Weights of a small transformer language model: MLP 2560 tanh GELU.
MLP neurons of a small language model. Each row is named by its layer, matrix (up: input weights) and neuron, and shows model dimensions 96-191. Each number is 500 + 50 x the weight over its row's rms, rounded and kept within 0 to 999. Numbers have three digits each.
After each neuron's rows, "fires on" lists the tokens most often at its 100 highest values on Wikipedia text that the model never trained on.

L5.up1713:460372582555590463461443521397450492514483509404515507503565394524486500555520500547456475471624507427582466514588413524513419512581571443501471476434450481606407436498461573513469553509491464509556504400444454491505402568501496553428488476443589548468496432475531491464418535497439537624
fires on: " of", "in", "==", " for"

L5.up967:530525481568555579397488554600481514425473482496589482526567568486454484500566455541448426555486501513467570576536490482564490494459528461539482544407489458541479540486465500583498408458460366570547549484478437581501485509478624498478476457529467462579464426570466466503443478544494558539
fires on: "\"", ".", "”", " \"", "'", " up"

L5.up1197:500415443484578464545519541469532494593493534441423437544498535600497617468486427517498445530480661554532476555524537506477382557444508483510520428565501523486512599418429485611510556502476389483579441507568586512394583490470455498473567535524562488472532593528531552504518485495495536487
fires on: "'s", "I", "y", " front", " Men", " 100"

L5.up1561:481467522483549547490510498503516507434553630577515507530503499494488641482496477409443475493605516440484544501381533386523476545536519530521469545426459444528577467502530510491560527452613513574498482435494511511446565444448552615519453565427500495510456503441618500512509455497519433570
fires on: " de", " Em", " De", " em", "de"

L5.up165:520484561500420488547554529459504493482453609449493519489541453468463537511491554434559466451585481481554434496588504535411545452484441479489464582565540541453473568547455508481467454561496403509537466417451546431514485489609519488448593428521552513500493489582469470533456457410478598507
fires on: " by", " the", " Coast", " from"

L5.up914:498431595552492533476577451522534462452447439547521459522490439505425564424569446454445410513507559527498473504451609547492525555514428539410489441439487431466509526416576541479478457553484471537422640461488514528501489594608480432619590438509484484457552366530627530478428472471505500580
fires on: " |", "r", ";"

L5.up1924:504413520537415461521489472568501650485499412540468478509512497483447596480642507504491483554471561455476529382445548458552536557524610498438492502496493489447429569434443474576468539523452488496528462522555480505471520568459551459514440516491451425425407554526651467427499456624451479569
fires on: " of", " for", "ly", " that", " as", "ing"

L5.up1272:469488529546532545503479461441449544457490578515494482464447488478466491543517482446507548526479528452546471481577580523561455489409518548389457450493492473525447460489475400588484482459470440467600585548502506510513552526539581524504474517507538486573531431475489580526511552565504484441
fires on: "ator", " in", "st", " long", " cm", " rather"

L5.up1096:567509430556544559488485501581598565513578479515515462471485506482538412415520485420509548491615546469572558544544487482474467578496509469592466482513463495500614472457435545482533570450547518445513447467559514449474571485534583442451484533520554505591428489555527449518607529536504625441
fires on: "n", "an", ".", "g", "i", "m"

L5.up1099:428553522517521593465501498520467501446418534380469458434564481555489531509463453539521475565455459442492590513527512536560548513490601428499492456603482566445467516489492432508416419510507481441558555530442466495525452546518549452469549496616494464424514424448463504481528479437493439552
fires on: ",", " until", " and", " by", ".", ";"

L5.up2308:532388490361537525554487479509371509408467508620519578480491499520457420532497505534479521476603516573525448493544532466531471522420450454474635412431419544586553527535463529474429470487459540421486446515516527524497511523484471489416577533494564568467541527444467455569468473527533520458
fires on: " which", " that", ")", "rog", "."

L5.up2090:477476505488591483487487429446482516601502463434493506484425580535486442527426540386556403479505504501548464516456473517552526538538546500586533491543486498522537562545452545616501487565506482435498559440465559535516541407511523524453515530445510434525477486468581460460457462444502487467
fires on: " the", "ater", " as", " Brad", "ent"

L5.up1016:462491550559435554540503531484507505582394468513464445482485509473444466549484541468437467538468509565579521469426490503574566457522448473502552529491549540501546489467472531549478530525519529543477534569600502526592517573542550389478459462497474469456488495549559528483515433503474467514
fires on: ".", "l", "\n", " |", " l"

L5.up1319:464446507523448519445442480459462489482405524590443477614500459451552536506483437554570551465548482524468463466455449399453543493464429606435541426461584478478536486587517431517480464498567375487515460452536510477505513570569546507446482442547472512444565470436531438471548578488486591477
fires on: " of", " his", "'s", " her"

L5.up1460:516507518538460521445524464501443477490456470590444439402538407410489448517461553523528501520496446511489559554512589404456397440508496569546505520510510546478514495502431456520515535535525438455461473550488474499434527556622560532519453514512536594477482464448442624529513501516431458483
fires on: " to", " in", "-", " and"

L5.up2438:575549494473550550563423616523474531504431482486460524559464499403513544509458517605507440500539543501540504480475558498594471483533436543504502513462486512501501517517490541388479482464518610533569567475534566548495590503451494428454435448495531524510493524492580566429495445415545481572
fires on: " of", "x", "ard", " exp", "ull", "–"

L5.up2097:425514430499473429521538586406474413455488557568539479515542554423520480469500475530468476491473544464449597544385529623504609460465577521511509489553530465554347496480423541556552364493525626403353362503504528511555541465446539550473464475508599430524421569545462573512582533434433528466
fires on: " D", "st", "d", "ent"

L5.up2169:489404376450442590483478511557400434471466564591423509530444505404516407424494484454539489456498549515510451526531486593439509617514513438547566500485565504468480448474431507465404445434511453425465386411439451551524598518545424348469497514653510554433453486552549511573495453412513462428
fires on: "b", "d", " D", "uch"

L5.up1568:570545490521554478462531474526446485496559566514480498417439514519471523530466471450487351535392460553532477455569531574529517435546474489502553546543555556518444462507481458465412543529515483581516557435514448538513583573420503594486534526490492517587507621523506576489453416512546482484
fires on: " to", "he", " a", " E", "ens"

L5.up2081:500509412454461473520433403526532388542505424514510482515514526498547509477491533420525500513492476578431449582517545514464486412477477450540490480545490477468539517464558532555547414511534602535523499560472504462518411402594514506474513585531569533503528505443477484508425464576602522494
fires on: " to", "a", "le", "o", "e"

L5.up948:421539527442459522475502614533545395567496469508561489490462505458499449533471554536495585425584466475425464555439493529492506481545444445413530394488528531466494520492388506452533468528460501472469505567444461536538561457490533503517512563450523517481564498566470487404534547585557523489
fires on: "-", "g", "ic"

L5.up209:476427512472513515551472482568607434555498533468484500549414431443598548488486541534539561456543482523519504530614600503436567480601428521606504579451512485421585490520484474565516436403468514416574463571484461563486527533467389510430484487517478523525532484445538412517534515385514466438
fires on: " t", " T", "y", " round"

L5.up244:500545497550373453551620635505396528537426560535560475511531543518484509495547499551424549576528538464477555483558530480516482475639440481551504417519485438545484603506502499495539501521441489435529537463444488532491543498497494476522517468491436497486459404443529528506538604548453532577
fires on: " of"

L5.up664:507541549462379446502428405557509403547500517450432558410485494464444412472477505535467500594431529522518596416574503469443472520538499467551545548506486440507544569469491552480487537519533507529493510533521458478539454433534589439552421543488485466527542518481449481478497503509499525505
fires on: ".", " of", "c", "F"

L5.up1111:464498511449512440409512436562534432468457506508510555522487454412458513475457518450465491540614459556525499543622526547579504428435507583555569438541417515525469485526511445527556535519475447460414534520560556437462443517509395563412507549544526482422482519600509530556609455480461420514
fires on: " was", " this", "'s", " also", "er", " is"

L5.up1338:470488453541539516554368567516546467533536475603556467484498515474455559502555541414482468490376452496561512481557598561524542577510542514501466472432569557551423556528578544585493446490518431484596433471479460472513454538545459476470642578478572540497452389467436439511488595536506548573
fires on: " to", "–", "'", " and", "'s"

L5.up2152:486552482406562425434486455513525474556562460541551450377506455455531514542530641513446518528676457453494441579446619461467528492463501518541505476550481566532503464452434519523581535485454443536513449547526558541503432435502550510544546520380474529605611566558561483456364515475441563539
fires on: "-", "back", "ass", " it"

L5.up1683:559544525496487392485475482461492528445465474593492513493476555377407484540485503541590532512548555489457501422521537446498487468585486618482473506581560428337352522465574454510416431464507522464511506516476440560439464574469559534600540417505487524489555489466461532498534483482497504511
fires on: " of", " |", " Votes", " Men", " In"

L5.up2048:447578475492456485494563416406527439464557483458637532486514454482536534531476544497570378462489433429539537450401495481539520534551471558518496330530607499542637544520501569462532550517485418425482490522583511422520508494565419551435521540551538543544402525561522528482564533452475507571
fires on: " of", " the", "{", " that"

L5.up2042:460501558432516498543500495455487440358495454571522564534463576581541588443442481523534556468433463481448535494464530479497476530468537451556476508572529411557559436577532462516500533471501546433459528515421440536499506445436490489505533444536458488574456458520522496502463475530539467487
fires on: "-", ".", "th", " First"

L5.up552:440549458469468441551453477564495491542555482566491437547505559506529522513402411466544470503438454510495536470488580513601495496570520422479503508525421483511495511531464390440388540434494461424582526491454464433556461407513541644518523444520472501526508481472536549527509495396507461499
fires on: " with", "with", " of", "ing", " well"

L5.up477:526517590545447443487423516429509491468438472489491517459522430527370404497489528510537418460589470459455525412483467524461511432453497517551575468468541435578507526541523485463478481503584480515370457547545502500585552525504438446527413520522516510408496433541572528560584565458461531582
fires on: " new", " of", "am", " National", "m"

L5.up647:464467494532569504464458483482532608525520490503469472552532495581534548458432505517550530532493505503454436401491557508554503595426506523402464445518492461423539520447475573568554424568504424458481573459633496484552452526478522405427515477632535472451452458526434516465539503466472490458
fires on: " in", " cm", " m", " (", "p", " mm"

L5.up1452:465511537542425514567505551468506487431488442542494496465428566474498480519557493435497516548482496561463596477443606585566485522602481565599483526554497423450509486508477607602459491528488435465442494520461522453550566512520539449528458526467582372498526467431547479544476519456620497462
fires on: ".", " H", " |", " that"

L5.up1400:479518544524529522534538480457495437486499476506604452499567569537490566446531528517505407542482463495505380397568491417468572415562539397510478500531519438400531465583545492477454504473413452480491494385453493513449565508522490465466482559518545501452493477576573461522620439536529483587
fires on: " in", " In", " to", " pro"

L5.up1437:500452571505395414449560462501398424501455502428416479512531524465476579583532447561489454528576465525498485452483494532471427523513596471487472561476423453422461569524476501484445512524584422439509513535462545446499494584549575426448458456580468487530477484494464458441552441524433511467
fires on: " the", "ing", "y", "ert", "ed", "er"

L5.up511:509439560475508457497537409461512511494517447499454540395498504437490499405517485430533604419546581566438532450453468541564468540510518470540518492512449438478506559494417499493491454581506523470406463576589619505509476484478552489488553547409481480498526581414436476473440518585500516507
fires on: " the", " time", "'", "'s", "s", "ary"

L5.up446:548560501532466394469545515440520502457471431438508517516504482527387513552521539562546498466465512471515498410451520512510473428453512418459470543472564477475565519412521511482568416429457535512483448556571510514457483507398521468518570549487516385423465575478504512513580564480511451459
fires on: " \"", " of", "\"", "en", " as"

L5.up2103:542564490538570601468446558468482535484528425553527427483570553466600506429516505453471526482517533491627404528479517469510466381464553524421468554509556508544473464564467483521525530559507585443433560436588524474529533536551489444449458476536516463487482495409518448474522450415403507497
fires on: ",", " and", " of"

L5.up1725:470516511405453418514560507537475556494450500652453448468629516452505517459535489502524506508548430446478558478474497475583470502480450526488582573432438491500494493466469601571500478562513391488587572495531500472503587475470487418483530539488542462552506490505476443413473495449462465476
fires on: "'s", " the", " \"", "'", " only"

L5.up1091:520524572485505444545496442503524504565490515516581471595539510541466577568475508503339400529625478462477538427527589584539499478497474467517485509543483435540432469506515550538537469549490391464491535601460449457472444416387506512563515541508502516453538525531548512518502418616610536420
fires on: " of", "'", "ing", " his", "elling", " her"

L5.up529:493466513488476545580456571517549434397452478485450423490484456525519519460467564469473523551570402471479536500563438461408618505481442411375457492458495538487508451504495471444498477518500476515501540472495452466559458525541479441458480499473434607545508449515529480523496486520525514517
fires on: " |", ",", "e", "ath"

L5.up1699:522543549537440440490506477457347572501512522540437425510490538492465555472409457463547585571493543477466540563524541552503520575543490495595502406456450621424526550537411548541527509514567589485571451545450527456464451517507544585483464504529520599574541552483389473528495513562449525627
fires on: " to", "a", "h", " in", "v"

L5.up39:468511549541512542442402462504498483480451437399500468453520554474454557413451532468508511494463500562537516424545514575516475433450572511498563535537444500537479486547460587463497433477545565561473479432523620506470465473512426412437357440562508579574526508544512498520566537549445480507
fires on: "'s", "s", "ian"

L5.up285:484407461579454520584472502533463524498482430552484557520539498431483485459426491509461582507579490491596483529445541492436564499436480414498489492511430565593518466416585540487488583478450490471505518512485505529598503517542473477544538536499592502492477509426483417532569486534538600433
fires on: " and", ",", "l", " Don", " or"

L5.up42:387492547492472530576466489533521492617596506461469502454453521498490495422462495535467503471529433558522472539554465484543558455536442441525384521522554517481538488557490567474552464458510481583556536524449497583494442557537493505496464518518513446428471477508497488472470527522569589512
fires on: "–", "'s", "m", " metres", "on", "an"

L5.up1793:520457491613541483548512526422537499404511511569602518488545547497460508432544459488451522437447462480499481507512494490495539598489468573553599582521441498422453423488445475526517520474421500434396483523567524520438573395525555471478532483436570466521533532482511509397533496421584493395
fires on: " to", "is", "ig", " of", " Synonyms", "ut"

L5.up2282:559424500489519572521439445433463483518498586448443464513410483435414511654508519486523346543547454451558418573450506511493553498575537467385620500591417502486451523454567490500510476535562431487440482572471461508477458502486495532448531411431529439499515437464499511493552512451478525567
fires on: "\n", "=="

L5.up2456:442567567518455464540451512515552552552472607364582541499580563472449530468486499410484522469468532524443543563419449422484455594568566525607394554472411535537544471490563572504490587562465549436460512537575409539419493587487550481448484524496499585521522558476521577555541398437626508535
fires on: " and", "is", " to", "us"

L5.up1980:414518434539467488615536472421519470549472561540529444436425537508528479439539510507517517449480533521444451472471492526544451532476512536590553458485478570439621526467516448455460493602442489396502387557466485467490450627513568488451523421565485446524470387469547493450476572511539457442
fires on: " where", "i", ",", " now", "em", "r"

L5.up1655:502557568519512377551530444468452512406542552493555476474487507457602500472532595502485529493577500477522544528511476513527545466416457436552461489523520496490534497501489437521528534517539489459539472422572505546480496524459476517524527520487578427540483376451446514585425492630509498465
fires on: " G", "s", "g"

L5.up795:443486433472524486530495506526531520495510479506506460509427563538529465527476539456576442486434471537475511442541602549577508519560598496503531500530491467480517512459523573502518459542531465502590505461462464526529504518554501577417522487549539507494538455503522478499466491374382483459
fires on: ",", "\n", "==", " I"

L5.up45:429639611443470572486527542542468509405526461440448530528417467547529540511491493443511547520552548452416479455513500434568442552543551499491487489489417528445482531482461590608578517464444483456458512585442481504510603432500473516496493445406505501509512451612570510549349479509503483632
fires on: " H", " s", "rug", " ["

L5.up1587:455528514559489503439501582463554622532447475577476469493421514432445497459491430510516523539469481473513544411515476514535487516467414513571535531538542524534479439433487467514531557593517451540550555493456539480583404482555510494491427473511519579473466500476555445564541504532536508613
fires on: " to", "ate", " about", "ized", "ating"

L5.up605:478443556581437498432454523462502554427485495394408428448488541579511471470529571554493510500564615519489473590448526446461495446490544507556542538469537487523468551457534529510516490563386423526468562594511533562500456535450499507566488556572599462485503452518509489538545500451447531508
fires on: "–", "th", "om"

L5.up421:580564509558426502453489505525516467541394482427576477508539538522468545487470510481383454502474508519495422511548572482455470424407566642551444537497663476469597433499464458512431468511558512481462467460478463579529506561557514473450584442553541534516480480599510479462567530523486498500
fires on: " on", " with", " the", "e", " The", " by"

L5.up2170:476542466535538483496543530454577426487450590573475529494453530547472573493477477547448551519554497532522629574515569442492447474505447375478565401479469488477520569508462515493488509464515541458537524527484408492507486531590529438559481517446555535483399514562496506514520429456609540561
fires on: " for", " of", " in", " on", "'s", " Best"

L5.up986:513525485570480496494431472515452470511435550484481530437562491491555554450419444598543464445464533416523524533463515498451597618520477465543471413508543434460415617469447439562452436495465547468520504485407557492556580467467455511540505439475419503420453592464519515591519450505532483470
fires on: " M", " \"", " St", " A", " Z"

L5.up15:510466492496514506472462467451499497492492475570447557499501453543563526512539441587506556451557514523530458453506443524509505418429559533417400538504473407495555489568564486534567449585508353577527463554452474448470413534539424503484560575547441512474355462596515475479628564511488644525
fires on: " of", " the"

L5.up1801:427409515533518482626473527405483483549496440476522455520558484615481451462461574471442521605616492487444529512598536596526532472498523433476505477519424577449454550501547529588487499505466548534526562474565538552510506536477451490466506567508477490461564433490520495540520568521474537509
fires on: ",", " season", " II", "s", " century"

L5.up1599:505447496461503512446489594479473491591499481481634539461527446486479420541418573450519505477557561393478498541517468436518536621509497473502529436377480488421567528540486534504455521579439489447529525539489498512505445511486569531549479489461470458359491459527455520449431505393486502414
fires on: " to", " also", "h", "w", "os", "8"

L5.up1941:491488512521408491483499503434401524539455488487410466482464474426527529484529550464526482490488534418575556501464459485515551451516528546515462492534464489554498558553614544422476479573473476513555496376495527420509523471542521526519438636443449537499482447529522410357533509434467529535
fires on: " of", "-", " \"", " for"

L5.up1549:436412539555444495464482507570474404504456459534529417501529503467530531469526395559291523502457435517463444531505515561514510476524526465431501516464531451514603451449521550475512561589431439559450492547536456543552463484537487507482520471531421565511520505448543465526471465544491555460
fires on: ")", "\"", ".", "'", ",", " than"

L5.up1471:438528506599560585552484580486458564528481517441520507385497464534502526410502491582392490567547488489507487537471579416471484527570535517536573459544447483459489428445460548478512486450537515514458400496536520503506448483417497479499473438447531520509484474524528473468573466457555514529
fires on: "\n", " |", "ate", "ass"

L5.up1940:492545518500500480467423465517558406499455519451452505528490469507439370545548541488544581538486482501491508462494482438520433504395511525580437529551455531446398521549531517600513482527542500503518496465400409565489482494489594504506492490460470577525552548540586593556506491476529477528
fires on: " an", " to", "3"

L5.up2208:483533441619513568458520469472498550479492579576462535551472464548509551576528458531529505476468468545499471458517522509487601464506521416529509460489459508491453528461433533547565576551455424463466441502446516466414471481484449510523507548562493396539559459542546507608479483509514536487
fires on: " to", " her", " also", " the"